Weights of a small GPT-style language model, trained from scratch on English Wikipedia: width 192, RMSNorm before each block.
MLP neurons of a small language model. Each row is named by its layer, matrix (gate and up: input weights) and neuron, and shows model dimensions 0-191. Each number is 128 + 24 x the weight over its row's rms, rounded and kept within 0 to 255. Numbers have three digits each. A neuron's up and down rows have the sign that makes its largest values positive.
After each neuron's rows, "fires on" lists the tokens most often at its 100 highest values on Wikipedia text that the model never trained on. A number after a token or word is its count.

L3.gate361:148157156123119100138103102106163099157120128140149069169147195103051126139097160140170109123138101123117112128152117137085127131097156108139125156111141124120138122101154124115132109174143119082148096151160124127119124154128080102109109149141095117129165092109074105155088127126142143142128127169139092091180145132129126178102143149120155137151107117101138137142102122149144132104091103119066099169171156130106123104134111141127143141137173132136163109122148128087143144157115120120106103133122142108140140127109104145118135136120132140177109107135172127138128105145107143094
L3.up361:119170146136126121136104139149104160147057139111151093155132122136118128144127106151129080113140132126090105078108129108148118154092167122160154133091104129132155129103174138108086104127146072143114163117136110134092111161095145152103106107131132159126134111125120101136173100064106131127146140102137133089143150153143142160111129107110150120140102104138095123131132122138150056129102129140114110146099118110114138086111112123091119148163162154164163122158141083130163136146132105108113100133094127070138116140102135115089127113126151100125093118158148142108144106086095126089
fires on: " exp" 18, " imp" 18, " dep" 8, " Exp" 8, " rep" 8, " comp" 8

L3.gate188:143148108138127113125144109144140085113139105160139118093099140121135154141097135127105096108085096147143110121116156134113143174093110090102126145123135179089132097159144116100110151124148111111134154165154143116150191148127110142119135139149126099111166130230086139130120121155162103066127125144133143098100142118113100129157159127110110159131114110142126155109130129161128162089121112085115142117152097141099139137112144158127124139194102108108137128109089161124132099151127102139126146116140167101111187116118118142146149144148172161156099140132141098106108122123101130113
L3.up188:163123140138115139142189153133110120109100130120141108148123117086095097112153140129128119124087076144117081114091139147134127113133126130103126137110129135106150130171190136106143172096168101128151116153161136101112143117100138168139120169108107145142111190176132134120104106121120133117126147141167143086108129088115096118122114148105114129110158141178111144125151186132126127111149112102119148096152093157104149111111156140129131137183086100138166117116073128167095129124122113130116124153100149117138129108155087145150140163108161101157136102148109143106137130161075150121
fires on: "0" 20, "an" 15, "ated" 12, "g" 11, "1" 10, "ng" 10

L3.gate390:111102154093113133125140096108147122166153098125142122102151140154123141092107111123139150117149169130147110104104140140147117143088180125137075102095117114094114123145097127129070123116146049113115187085102178168139118164152097165128160108156118133123141136164137131125116152097108119096133161125106141139113112146107135102132150125125172138114128107156145078130139111135163086130136123147188149121120122150099103116121128120105139156088129175107150129119124083092150154117133123169107135146161094126156140117134142128168139098147097097144133097153159149104112116105122108115
L3.up390:136170118116154168090180093101141138123139126132130127119114146141142065113143087114152146097127096189115085137143127131158135173118128155152067125120110124149103103124144126095125108126096124092112103098116128142140131137155105181154151110138122125108124145119115144110153166125135103114172120093101127146119107140146114173090131135137177127143142141148116118131105109137134085143135157085153150129170116147160130137136135132121114167109092193115092174151142110173103162100147119152107116159100127150142145156089113137148155146141120116122166114111097139166124171119131116091
fires on: "s" 22, " =" 20, " 0" 6, "es" 5

L3.gate302:120131117115088137151133112097144141112119133114105147155123162156129149124103147152084154135090137146148126116156114120098119137142122102154137147086112114156132142133113121086133152124144139116140132124129119136150195105141138137209130129097097144114097131140112099140102162138106143110089083097097150073112126146135087111120131125143098135066106128162141099136161144095127120143096149127122134161189116142117172101094133110094119114116074122151133124116139187131114156185166123180153121138127104114130147126157106132129113109135134156094127161144147113065120149140135141157
L3.up302:122098158102137109135129178115085128137145121145112153124133159149149119084125138139156128114089144131111109141135113190119165128115134103161171088116113116125149138113129093127086144142132098128165147100113129191107139138143124164120146123131107146073089103146146130155126132146140117115128133126141137127125144136149111108115130122137103146140120141110114158160120104139147139071112134088143136112172150157139087119138122122089108140110105130148151092128140162158092123145143128110156108165130130124178148182113085146149134109111097194096109134144086150072114135150157198166
fires on: " Su" 32, " Won" 9, " be" 5, " su" 5, " Chun" 4

L3.gate242:119127147144124155146148118104087153133153087106088150153133123120103125130136143170155148152144146155092125158082121134086148123133164139124093177089105107142148136150133155129105131116106142089098137098125110165164109137128122106145100107120171115150103141125098148113126109118131103125138146146092114133157152088108090081101143142145136108176166165152121082141147088106098127105164100121087117112101126177120134098142130144127096185155141096145157117119103184129181083109160113123148088092126168130163110106143125150119121147129172115150106130139117118119131138118133114137
L3.up242:149151127135112130134121107133106069122158115129137089096104138089139190120100102095111109107139134165154163112145099143131100142185115101114123095157166149102143138129077133144160097138115131116098145117130137126117166108126115100104135164159122102109164154148148150156114112142116140114114104139095120169147131161139155145121071136110144153157120123202123142128125104155122148119083143124170084141095129107129132170154124144122126115147081105129110120149140120148124145126118107179157150100141109165148129098166118107097172093103114078117136148103118096149099118131126100112
fires on: "\n " 31, " this" 26, "2" 8, "'" 5, " his" 5

L3.gate293:106104134113112152151122136137145119142189103148124104154127104093130137130183085128147137149091112132165097120132132164135158130082159100095131155095089103170113140114107130120119114134124128170100140172099096123083114108127133115152139092100082150148145107169118125147113127138099138123118156154110103108116163114123134076138132129109090173160128126127132124089132124165137117130136117105114170157153100116159097108142148125116125097111150111133103200142128103125189116122117170113150147120111152143146119093185160157132110130104097150091134165123111131125142079115143131112
L3.up293:091107095131140103102096106155129161136123157114168134115092097130123103096121142124125174125101123128175108063157134154123145138127089093163103189131128122115150102157110167119134167093132111137103134139108129116172132138143107095129110123150144099112146156130137133136143100146124091131112110135171084075131126157164089127105173152118108128121127111133152154125116141159133139150151138177139136123146144132135054132122170136133072137097125134183104157101171117150135121102112162117127155185137114178137133119081147120108128102119151144132153129132122146118114129130137127152
fires on: "en" 12, " a" 12, "te" 9, "si" 7, "ne" 6, "ni" 5

L6.gate130:107134149124148171160141130120110056172126139117114160192130133151106115143105134117108131128145111167121111142134151128093152116128092119131153143166122148117093134128144126046124143119170112151150125116142123088133144121149108136131140136080147169119159124087144140117127098161159091115130154076130124128138105120163138121176148103152079103104127116142127105116166140122148132158118079130171148124103134104094098131114141143121093134114140123113130095118133139139148128094082154189123122131117163113073108145126157145123100110115147162154106152169118136118130096111144107085
L6.up130:128090109147127098095139144156125146162128130137122075112093159120103141110111143128067082140137110121108135131105126141135155120107141142118122122142131129133104144106152122079156138090153160150120124110143157143142162124109124163165132164128109092112128147117139137190132150143123104145142121136150165142122127125104140138103070081147080166123122134106083154150122155114112135114121134084091181143129160110145120195136140079100134103111145145139111141164130145162139158110170127136073140137165168124139166101141111085117098091084138135107126124108121155143142134166130093119
fires on: " (" 56, "\n" 6, "(" 5, "Biography" 4

L3.gate175:135163148106077127125143067142112160099123133117134144105109085155136158135169140103117181111159112112148138125122167103112109121136116096111119145158124146146112099168138158106105101146139131103123106138147172134165147130139164164116128110118111099119142156145143124117103144129093119110069104126123153150101130229131136145166107112168135088070126120153161139124141125095130105107118134102137099154178151093133124174110137115124084138156139151108172143114155142129151114141146132146137135136134138142110150126142130158120108128153100149199128130109129167114132103144128115144
L3.up175:192105087131118163080114115115094134150101114125119119107183104104187119108187120118142175131150126131114151096099168131116123149124105116119087141120126125130145130090148155140171112154115089118148156113112127136122135173114148143110101118093133108139147109126148105110133157054158105089134134095098133092119116154112093158140105100136152149118125112111142119104104134135121111156122121150112124131168087141125141165125100127099107153163135101077128126125127109110150155144134146107085126152165138106131135163099106166132132093146113146150077149128119097169131174129147103131
fires on: " =" 100

L6.gate401:144108112074118072127110093124149138132158118141131155091156137141141128100165120130137110146138146134154095108114082158122127102146131134089132129122119120124129161137167148149131128129112140119085122129127104099153156161136159091114126129126143138101170120135150088126094136101092098189147106117112098160083126109152150157095134095195162126158112132122172165178152134132158119131104112129124107119079144115103143123123078100119155102114098150136186116138151097123158096117118126157164162155164113168143125141117128121088160154112128104158107101154121150155113103132142126136
L6.up401:091087155094103130158150125156098151115135153126133111111120102122132105106173095127129084151167115129113142127158151142071161068144130125115122151131133082129118115117144090131133095136126118126106158095109105140164141140137157141092133130091154150112160137112152121165144117094139117154130123111139136136110149136161137146128160135127136173194152118122139127101113142158155133111154145125129151095124179163105120142165121101118136173114097088119145133169100084145147125127117175124148129136138157142138138138104088140098129176123131135125171152130203132108162079130168107126
fires on: "-" 58, "cc" 5, " New" 5

L6.gate303:097150109126122132143156116110126156144125107128159132127095147123094132067121122112176110126073107118112084124082137072105094128149108151096150141153074143153133173134127104148131150138140145130134105147116178114155097113100161113113087108145139148103104105126145083155095137098094199107140125132152128072180163125101104125088136156162152144088112131135128130149136124108162144140142149107106144135101123114096147138116138137117097179133136130100082157149154130148138124158137183143149126106088158109117114110106105144135135140146145110107125119164149120125101124140143150123
L6.up303:134127074139134135140136133123131145115121105109109108140128121104110119148096108150130101135105119141115089166116145118162093054095134137142130124135096125185171126136097126104098142154094147185109139124107150123146160095145102092116140142130130142148084133090115103139078166134123155167128113111154124098154133124153132139087150148141111131152169127126153062158118118112153119097112150139110128094119112177134132137098157110151093135090131146116097139078116114117131115123154179104104106110099128134145133124134097150157104115103175132097091173162071141142118118104108138137
fires on: " I" 18, " di" 12, "|" 8, " 3" 7, " 4" 7, " Di" 6

L6.gate150:124133116147157122104114127130130133099125120142121131134168106110135125146123103152122123107117109115148123096099113126159165111163082096139115154125097111115129111165167188130139194040120164126137160131154175085138099116115118202117134138129155208134143108167120113105139142106117132127119119128094135147136138136152121136099149135092118145112093138160105163096131136129172114129132113113158142072129129130153127175112123130104136124117152097146119184101139160141117163102117126149128129120136119120137149135094138098124162112096156101123140133127145160110154129128127136194
L6.up150:111122087138127115151096105122151168112148056112135081149112081161096116131121138105104148128108139104129160139115119150133112114175129094180121097096151147107143137142149159143102132089114151125092149112126120081154137127119137137118112130077065122127072099145163148086107138109132109138107087110094109144147133116167142112130094138121118122121088173132127107134164095160170148140119147149096142109137124099148139139092109151168111127102127096122140113097118153137130152123083136121129176117083077119131080110112145142115129142136131110132119148150136149124114155103130173137
fires on: "'" 98

L3.gate364:158113099140139141144111111115131131173096151088135117127118145147143192092135097130116091109146091151120104103111122145127095164136086087112122161115142110128114153139096135109162134124155116129105125156166141130116115103127138153124161113132105084147148102117100132146156143156114161164165122115150093098136125131125113105135091125111140121119156097117077145100123156128148144140171137113103127114080121112141156116119084160123079164113111114093106164155070154096129128122108116156116136118159127092133150110152089203140126114168104119151116149181131143151105084128121109154
L3.up364:106156117140110107132126140132122132153148077099136107101100094103142137118091138112163140127133125143199091142026171108141111150154097153167088133115149164106127116104110128151118153115111166112127131103110140106099127152146171118142092087149142126140075140134134136132118137088118136099124181111122111126120133143118110154103118134114134128121100124147136101130139126127105113136143129119130103146161129121132128126186084140087164104115118136183133111125109136142114133110188120076152108126137106118094144115107101098135134104123161138156175161148136138147172157117146162117
fires on: "=" 42, "'" 9, ":" 8, " \"" 6, " for" 4

L3.gate442:133119075160086135124145100160102139122147127113158125160146152117172132095126132107135104126155149153115123115125107169136090129135153093110105092140119129092165153126132147144139113115135131093136114088142062173124147132108128165150138108076113141177161156125161056135136151161129124150179111164141147107102143139154106129112158166103080133115132150098100140106147166119169128116127126067160159114148139107132162136129109155148099106097098138119145109119149147108146090135125138117125080131111140146172134136151150128126152141110145111161160112118089104123121166116114132113
L3.up442:133140156120143159153123134100126143127144134053074159120107145119146145104117143162126084130124137124142132123151131131088133129134124119160107121151115096170154121137111111130096142124116121121106079117120129115163142137141130120109152106156111158133143103097148142089120106167120102107105110143097106172130145082121133142123107150117128107141142128124151089153126101118104103191162133162126140141100134155162168156129139073089180156113105120102069117147172123142105117133107113164101102187128154153150135135070115181136128110125129129148125132111095105151117151187097123126
fires on: "s" 22, "." 13, "y" 11, "8" 9, " more" 7, "6" 7

L3.gate245:101107174167097126096134159084115166137146100123127146143132115119139095137098124125124104112147130115077108112118089181158151159146133097118117098133111152159114157140143156123110111127163137114110133115134116176121122140091141108122103124152130146106152075168139106132117135133160117130166087126123155096128099126153096150155110104141105143105129124081131091149170128128105102142144136095143174127156128174132142151113137080115160096119105100130114168117129102128152144154131101193125148108118121104156144111086134105153150116120148115112092201148163170092108129143108116130
L3.up245:138092162151122163115136129127109159114160158097144102153106101116164110125162117118093145114151137155126148087167145137135134154176142113129054166152130114120124147144122137100141151112155132159115132082117073159129134107117108123174092090136107110139115104162155130133123124128122132125097086079097148111112130121126119101160146129140120145096164126117125129158138123136068083152140121120169133128129115160102118126118147074110167085096102132138118088121102108190112106145095076142118146136140149106135098146113118093133118140130167166115128128157140176105149144138101130119
fires on: "'" 76, " Bruce" 4

L6.gate425:093105121160105143111143140174122150093135078142122081120134126120134059114081147135120091140129175146109122100134129141133123124142123078101162132134131102113153067145122132140179117113117098106079125083115134101138117172124113155132161125149109132156130107124157114107129133136141128141128151136109107133090133130102121103109129094142096144117124135105143121144158118130094071166132157118147151093155095171130123143077133085123134129140121154124136154090154108156130166148114144092123130132126096185150112141114166071170168146145147125165151149160148126092145140132114137117
L6.up425:126130142168152115133132135116168127117124082125111130111128088188112140117134128150141142114139115142106199152089117137129064131122158133077165113151141130104183152151128158154118115105105122120129119109131106128098132111145142103171125115138160125170159134126139110168158127125127144106163123111133148110124128141143123174184132118148147145125094156119103150147124147122147131128133172101101135083138120153155141173179133121171116123155190166162121115137132140113156138102188124131156159130107117137162116130140140113104087126072135132088164160155139157104121100137121109125
fires on: "'" 98

L6.gate453:110140164129150097113117124155106145173126097127098148130132151134109122135145125130128108123129109141165119138163133145120147093110133127119100130158109135129117127146091181112134179166090131202091120177135112115146139120147162130135140140121114129157111091113122159134116148151123128149122145150119097087105166126105148122104090152108113134127148122159119129184126130129134150132103127118147112142121100130098109085095122116088106131050106128105189176160142123156137100111171110153167141131161197111124167129098131095157119133150122113122114150158141184123100142111130101152
L6.up453:149135095077139105140125131147118121119146124108130159094124145155099106116118093131138113145154127188105151119151107159129157102123131186152139152160095110115128103089130180130152163113112115137133133130151127188129143127151099126147101125154125149106151142128166152143101129148153094142088159115108106120054110162114142118102154163172110121094164119144125143122145151117183079148140082130126139142100127145087125107126131098098129138109113118130088126116155168153106123130164132130115139116161072116112153102169124106119098133143128139122160094119179138136108130075135140141
fires on: " (" 58, ")" 15

L3.gate370:079127150166142154147069177137203107114125121078157116114108131172110112137134146141135146106112114110149101150149108087092183151124114102146145154133108097099137083153134143108155161147129128113119153082142119141146118137118089148162127126130113105113159151172118153121144133108145111136159119183119158167134122155098100122141136123109150178152119136155154114167107157142142132092133109142149116124136147124132114174143111088102120143137119148124160153117129150125087134130149084151119179156169133110142137149108120144113109171121131129119136112080121133132130095148085097153
L3.up370:154137135117127130121125110078119139169099119103145060104126121119125131162095113124114108160107148109169130117078115149139141083070177163123124146126123105110153092133153159124108120164143110102121127106132136122140154143127110133135117151166082138107107140118166120116143135113116120150081126108147148087123172148137161135095142154085122086114126134152101138160116123138159126110172125149147131114141167140090149099154162118125144137153102120114123188104181147093150102138119136091093132130128113140151164153088128124112119157102119103119132130167081147085094114118121172098
fires on: " &" 24, " and" 18, "cha" 11, "p" 10, "'" 8

L3.gate414:132135134125113121107141137112134131123172120108111119123121122170123119071118100145119130115136113125061117134140156145107122085136157102124129143095141082091123128141102140075120109136122161154104134126125166134178135135120129180132147162096121086092152144126136100156171141095175177140105118124128102153147120121159144084108170131140117145125153125141122150119144153137136152107130120123142150139111118106138163149173168125172092157124161168119142117137099125104107135103110139152129105157129100156183123117143097143102095173156108063115131097132177089110105136106172108116
L3.up414:108118115138121162094185125080142147112105101122140113103099133142120098086132112164114102129120128083096126115123106120123132061126119090126114101077109086108147165143112144129072101111137131109110130109134109152140131098145095126141169164097138156111113147147121095182082118129128144155126101072142119166086157117110117089096104128181140144163159141104127114106149134141138141146142145161115119176098138116116115163107129192122088133144140154097140134134105101145134134103138140111153148131162112134129087130130117163105088100132109099121135156119111137112083116128110131114
fires on: " The" 35, "The" 11, "|" 6, "’" 5, "ry" 4

L3.gate90:091089134136111131158141095146088080103150179093101129115124109168157130146137137103129111137075115113120119079154111107133113151149137093115109158144114116094139090157122124101106146139137187142141154131142110172121140124105126108181103120167118133105147101109139147087125144141133165137127106134108114098104129114116126112145130111155131185172109138144151131143105109132162156132145106111143127125128118116104089126130106095150114117139126147129139115114166151089157148140112091137163163110107078109155090145120141115128130175135171103171162114102164106077144176168107134113
L3.up90:109118087158145124125145096121105067135117116166102130116119105106138132127116112139134124188119116099116157133112135127169122184176139146071079137111207116128091148128133130136116128140132131093169152087064106102143118096117117112143113121135131139141131102144127126151168106140123130177110106135131141106124117165124159144109123098116116168165126101113108148139140098148101143096143127098146145119143119140159114184143113123165091110152137119101102180104112111124145129139130108109122161112097125126120098121141134191181087117130098130119119109144117144109163111111104164118
fires on: "'" 85, "’" 6

L3.gate289:136107103122113137091137131099131117108143098145165091147125172107129110120084121122103075127157106128127160113104107169139110145112112111125115089145085145119118142139118083152115108129153142149133101129100137145088116136117101125157121127132074149167163117102127157143161123149097107120170136144120137107142193115146121142147085136114094142135110100115165184108107150104139143151148151095128070083138142139138107126142115077099135152108097104101105132105118088160139170107130104146072140132131158154119106121138152100145175134124121106181118129100123105144131149176099143131
L3.up289:127124090137114134028158119132147152171146081112130126120159158092143130112087131111163155125152131128168117145114133135133130113107102174128129122156114105112131121120086152137104154153169139177125144121093103121127152122132163129144133161145126070092107119147114132123123147124109129185142149135121102093152129128125135123128111096185088145146133150126108177115114129128130128097136104170130067122159171108127087130151111093121168114101140165108126183102125136142107152135112132114108112138167116175104110125110139135114138159121118116116148121065127117132145130104134166131
fires on: "/" 39, " order" 6, " Time" 5

L3.gate287:145118101130114104107082085156099147109124088099162108140117126131129141102134124157142136089131114114097128128151158166137139132125133087117179097087078104148119131133137144150108116125140116103125111103118130125142111134116172137180158122098081181141129131120148096117130129098116089150151132135136114121125101117153140132108078134099186125126126135156143128150112137084087113083110133110123120113131130145122125133121148165089139107110177124120087152116109125108055110187137152147100103176131134135122102149164139103160080088117116128135108125113146168098164107140144149167
L3.up287:135176127099130126088133123147138145174088117148189147142122153104124109128170144133153154106113131123117141121172112130118113157162077101111105120168090147125130123160104146116136135122132114142130124080153145154133123172130108147116120131111126122128105168074065133081103122149093112120080121107107136101117189119107132171106148117141078092157189124149143155109109111104158123096135135140110134097136113095169126129146112127112086100159153115163142143115101139171136134132135097116131126124125146185122080151126120124140120127149114113135142129153085092139107100132101111130
fires on: "/" 22, "d" 9, "rd" 6, "gh" 6, "red" 6, "gu" 6

L3.gate152:155124052128139154113130041110133126106146108155147096125130124095147125076100141123099100142100133147148115085151141155116106140098122172142129154123152124163123121114083127143125133135114138163120178112107120139112162124135120105093097150143120138139108099137157120127142125114162128128147131171134111110157156120153157089147103135141134130177118112107164118094149180120138118143117110108121139152138111151137066161188127136128099144138130119077155121103076156131114130157110106106109131135121144137108099136123098149146160091108074100121133169108140135152090114100137117148
L3.up152:142106121162126114138132149124182109125134145139156106113120119118145146122161169131129128157146073150130113096183116134093110139093133149124113155124139165104113151168089125153099146181121173140104150137112125175159132082099133107144132147182109137135130114100150122101124074114111098093124118123094106104105112132116155135152117122126087108140135134142125121078118106150144119149130106121138155111110115139136134101170122136133095168127121144156137103091095158139083099128132114096103103070132198129141137120085089125135091115114131159101163130099143133132098156163175139129
fires on: "." 71, "st" 4, "stan" 4

L3.gate335:123143150124119144103096135096109140150100125109152195108146143141157156107162164127089115118173103106185122126100171168115114128173133173170154171188137119124167114149125132175077151104152131140164105148122131122155104136140125104086091106140130121127166151129093085142124158132167143131171140161123131158123116126155142135154124107119153133099143109144115112156127137134160152142166155140121138133125140136145087093151115160178112139122128108122153145135096150118111124088110132120153091139115143117122190113127102147152077133189123132133131133137128118145136146140114138117
L3.up335:111129165151135122119121172113110142099093173131130107125123132091199153114112133159144149068142113123118137159059129120125140079108130124155131117159092132099157108159131171099149154122123111140136142085134116121148119149157143180119129158146116130097135126160100148130168146105128107132128141076095129144084120160119126166134154147151126157108174125111109139112125094094141178139120130125159100100148099140174093173124122126142114133130117094144121123149112152134116117114139133144160112138144100127153115134148114123080095141150118144143106107112093100124150112113181149063
fires on: " =" 41, " Cup" 15

L6.gate211:143096113120152101112132115159142137169160091171133114141147134136141094092149086165148159193142113116082143143122095116139105092186119095150093130133099122097108143149120104106116098118174132129122152136117139123165107118137123172176120123115119129131143113112099103106138133085137134110149148120092141131126128133103124139129130130108147137106104083128098139111153095119112090095135107062186140146134150137149119157160160130142136116081130140144191142101129109161122105135173097128141158079120127125157133117105142146137108123106189132123106107142116164128172149127150145146
L6.up211:121138153135155118158148152118142118127109140122128139157139134123082140066152076110095107116141108130158151105124109124120127140077102152112130149094119101150113127133140159149098108109159109156167130068123174144171132080136124150112119100154103121127204104125123133124118145079161128153164137111115112138158108119063121113181139147087150115123117143143105130145111133134135079089161151114120146110132124112127126123071135127150164116126150120111112124123149143138103133134109129114152123115112145144130146088105146112093133112140155161129111141136111139153216178122152144103
fires on: "\n\n" 27, "y" 15, "my" 5, " art" 5, "ulture" 4

L3.gate292:106139125145134116124118136109115150096130125157133105171118140084125135160159138165115107064135124103091118155109081147116148094132104148140126113149112143174171112115165115132129118123135100095124114094097108138100150122092153119133122134115132131110107126169133073144129127173089126160139153108155097129070125110136131125107117112142106089145117131122173066139123144096097113141097161141147094156156115143132148108087119108094122116161153106149126135095147166117154182130143116115124140108159117133181074124143129101170178120094128128119091133107126108104107138164085141142
L3.up292:148140105111146077173139106095132146107134105098128104136115136161153110107092089132110147113078108130077150133121115163110117114104130120092101125093116169125087147100133110064116169117112119123129117135065118141135124137083129140117096166113117107145086104154138085122152110105113168119113083152142118163115088099155129128125133161125110131141130142068117131089138159126101156092143162125148147095157111161123100092119124098148150155108109120112112130128135156140119158119117125123115144113138170109127079102142117128186124128122114107111101121145180109144091110134139088139
fires on: "vi" 24, "ne" 11, "d" 11, " Cam" 6, "Ac" 5, " of" 4

L6.gate109:124139110161132175155127117113134156074101155091172139100147119138113149111141113142150119126122119129142117174162136129120101142082134128149141115135145127093086131152131120096147122101164144133107149174134090121134147132117129157089143115113111113087153139133148145112114149158120118107149121131137116121138150110127140126144156089153157174126102111108124145135163111143122125157136065158144129097121096170119145084153177123137141085112157080167136140100113117181152134120125159116125149122113143119099161170112084118181157112102129124120114080108151136137112113135144036136
L6.up109:115191091158127101146099117165100128111166116085156121147121135090126138135153084068122126098151104120136108146100138092147123114150108153111152111122127163131118125136097126106109095086129090116147071156164129154148111082110137128109155148130090124123119168114150130155126108130136074111080165153132125130116093156142148100125142158132150116141142102135159112112169156148106145149121125156146136158135144144100114123121173127103115130120118117117136128168090114119141108121169158139169107149131160122116135101136127090125139120115060162134165108115135093084148094123099090158
fires on: "mo" 15, " of" 15, " (" 9, "ce" 7, " mo" 5

L3.gate122:131138126132119125101128142156117143147085171155151105172085107147127102158122122122125123134101123129086163123110157147150107139160105114158154109179134156151125098088089086130157110134150145116134085099124108133108145089119139166153151107113115190154106140163140083117168122134135098109125106152166103089075112113092096137068134127099089127136091082172135136119108104151130137117129145131120118101113150102138161132122126110099127098147102145172137149130123161116094137125146136117121157097102126115112115140129121066108135157126102155178152137136144116102135091116125135092
L3.up122:114141129089099097124087095142170124149124101131118143108136188108142120135151077140111139092161118115100109164098136144146112153167151174136143136126147128083121111130100144138118133115124160176111111107131107159186081144122105123066101146094088148145152155139123125154103139163152113135155167101128119161136149116179141122135135163140120101135134137121097133148135122112155098125114124161111145126123131084144160100089111155126110154136167122133101148120111189105114176112103134189146114127113145130135113114124175113089103101115130086132110118123153104156127117138133091140
fires on: "." 18, "z" 15, "ck" 10, "ey" 9, "e" 8, "s" 7

L6.gate81:134146172094157135124143096124134106135093071166149093145128118170114134102144110122116114127129074122125155162135149103177130114147151160095103125151176164152138141098104132122170148130144111146139113098162160130099138134121147147163122098143150100118103149105120127133090151114155098079115140088109126145103128163110119096119130146158159091096111117133128131052156186101119129145166142101137116146097126163124142175112140124129156148102127166148103134106082122130101162112126100106106137135184107150100110133098094144107128147139121114126127115118129078141143098144122139143
L6.up81:083134061102122124142109127128113125115082127125172071110103126165075143146115067141167162106123146128132109109140100087127157142140164143145177161117159098105097113107118115107139146115147168139101157131157111108150189123121124125154155114089116116158141139155120112123107115076108146125144126110093152123127144143096133125143136155069124066134139115096121101121123125117126172127075129137154137099119144114102154149108124132112113125129078110112147089094120099118115138108124111162122158163143115144122142084158096128108124104162125120130096148158124135112165150125130128125
fires on: "ti" 49, "si" 11, "nce" 5

L6.gate231:117167147165103139093107154121129151128149121151130108144127133115131083098115129133125127128170109159103109125122127104101130120126109151137156118094140111105093135105091121130157123157192154101146130126126130128113136150151134061116141107173138121121143148087100106142167088145115103148109147164116151124142126153130140114110156084103135111114139139170189173135109152168098182131080132163125083113093123120137126151150192114128113142089147114109171167124115065152117136118119142124166125162163129150120143147132084148136079145122123088116145117084142124114126125134145128125
L6.up231:145134128140122125114070148155109141084131122100155113142108133112105094101149122087106120151125125158153087167152128116102086131132145131117130091106103093125146123098123098119145151143116113123149175137122087200076118135136113164154108107148132111187168118119122116060112136101124132093081154124115104115114128129119150144154128150094100121135118129123124092119150114146101117091116116119106135155105133161193154115162123103086083172179129167197164150167132115139090121120116138132133117110136131081129108135132139139120114118115156114153153139133135140135123129139113120136
fires on: "," 66, "." 11, "born" 5, " –" 4

L3.gate127:085149132139127140081136102155170118124130121157130102090130135089132127150113103142113119122154091170152110139135132108158139122133145158124117111125115110157167139103124152135149097141169164138103075098146112114172163135099124094144107140116097158146120120146171119096093145128111147122145161115124163162184129150126104109161076115124143118134130187168125119152133110108126120138144151125130075093093133154134067131122120121137106120165130110113097174163130149151130127126113116114101131145120122187187126076121144133114129121181145131143172134150138138109148154134124086100
L3.up127:099114146097112114113112110099156154121132102120090131116151134108179107162105141113094135122137128117156135126163125117128125151088137142142111155106124100127111070162101133148087127144118116126112127155094134144093084155135070149077168140110077088096098150188110172114145108125129117116097121120124145151103166121143151081114142155192091146108118125094133140138142135114129131129120127142145097123111150107218161074094133109127132121128122145153118118098125130136098143136122116109135079163102086125129129129142118098109113115101128149095108136108101111145140150114115159125
fires on: "." 30, "ing" 17, "e" 11, "ne" 11, "es" 11, "ma" 4

L6.gate9:139122108123130141113161112108145117130108099127126122118121112135131098114156110095124123104144122110114093135164100141115141120126149127125107151079118098157115148139173173085169129115117137147213130142133105129156168122137108106133120144111128165124134127165132131149176156140105121137096144151138119083147141104150142128152116101094142156128179132155160143088152164122115115126180165104111139170127180090105205112122107108134096129109095104155130168127115098134116080125130139125122117118179121149119113137144142137148124099157124070148103111134131172155102163115163150132
L6.up9:125100139126124147144144116183124162136111141110153102144157158150079142113143098121170156109085110127085120120145128137056173068078153115102144105103107133139131121097130135111152140090157161104141094138109126118140117090114163124165102140157136126118113167133083109122156190108148089159132131133165176118149117139125116114118118124157126120163098128129145159135134100119107126141125100092127130141108142107113125142089123097152118118111123128127142129099134115125107058131166119155107150094149145160125130163105136174104116141111108113145151103111147135082126122155182145147
fires on: "-" 38, " |" 10, " /" 8, " Preceded" 5, " also" 5

L6.gate271:121129104143108162130121106133143137140112112121105132099144122105130100154111136135110172117152120099115094108119142161157120131120186093110122170097141129141134101107094147139140141117205134131147138091192098136128111140064119095125159122117131120090108137134116101118160096118141122077091174112173129140128184123130116129147117157114124114119121145108146112168129109143114117124114075081110176118119139128138128121153169180138110154138159109073151152135136120130123213075115131129138150119134145129135099113099142145154135112161152114125094097124135114122104149152137140113
L6.up271:135134126110135195126133107155120073099119145152120080158128143069104131090118117172171133136138118120111128122109130094118146126131148200126084141124129136115125122105119123098116112124144142117142147095113122083142145105120148085146176122144129129113112149167112067116140088130132137126149162152122158079143123133118127129120111125145105152112134126088080157088121117129128137162184134164139158125100097156075130105173141160148109131122132125098156096107116155115084125069142164137114147187141174126118135101142141116135132111151106117160108111141126122137122118127135156114
fires on: "ti" 18, "chan" 13, "ini" 8, "up" 7, "iti" 7, "rit" 4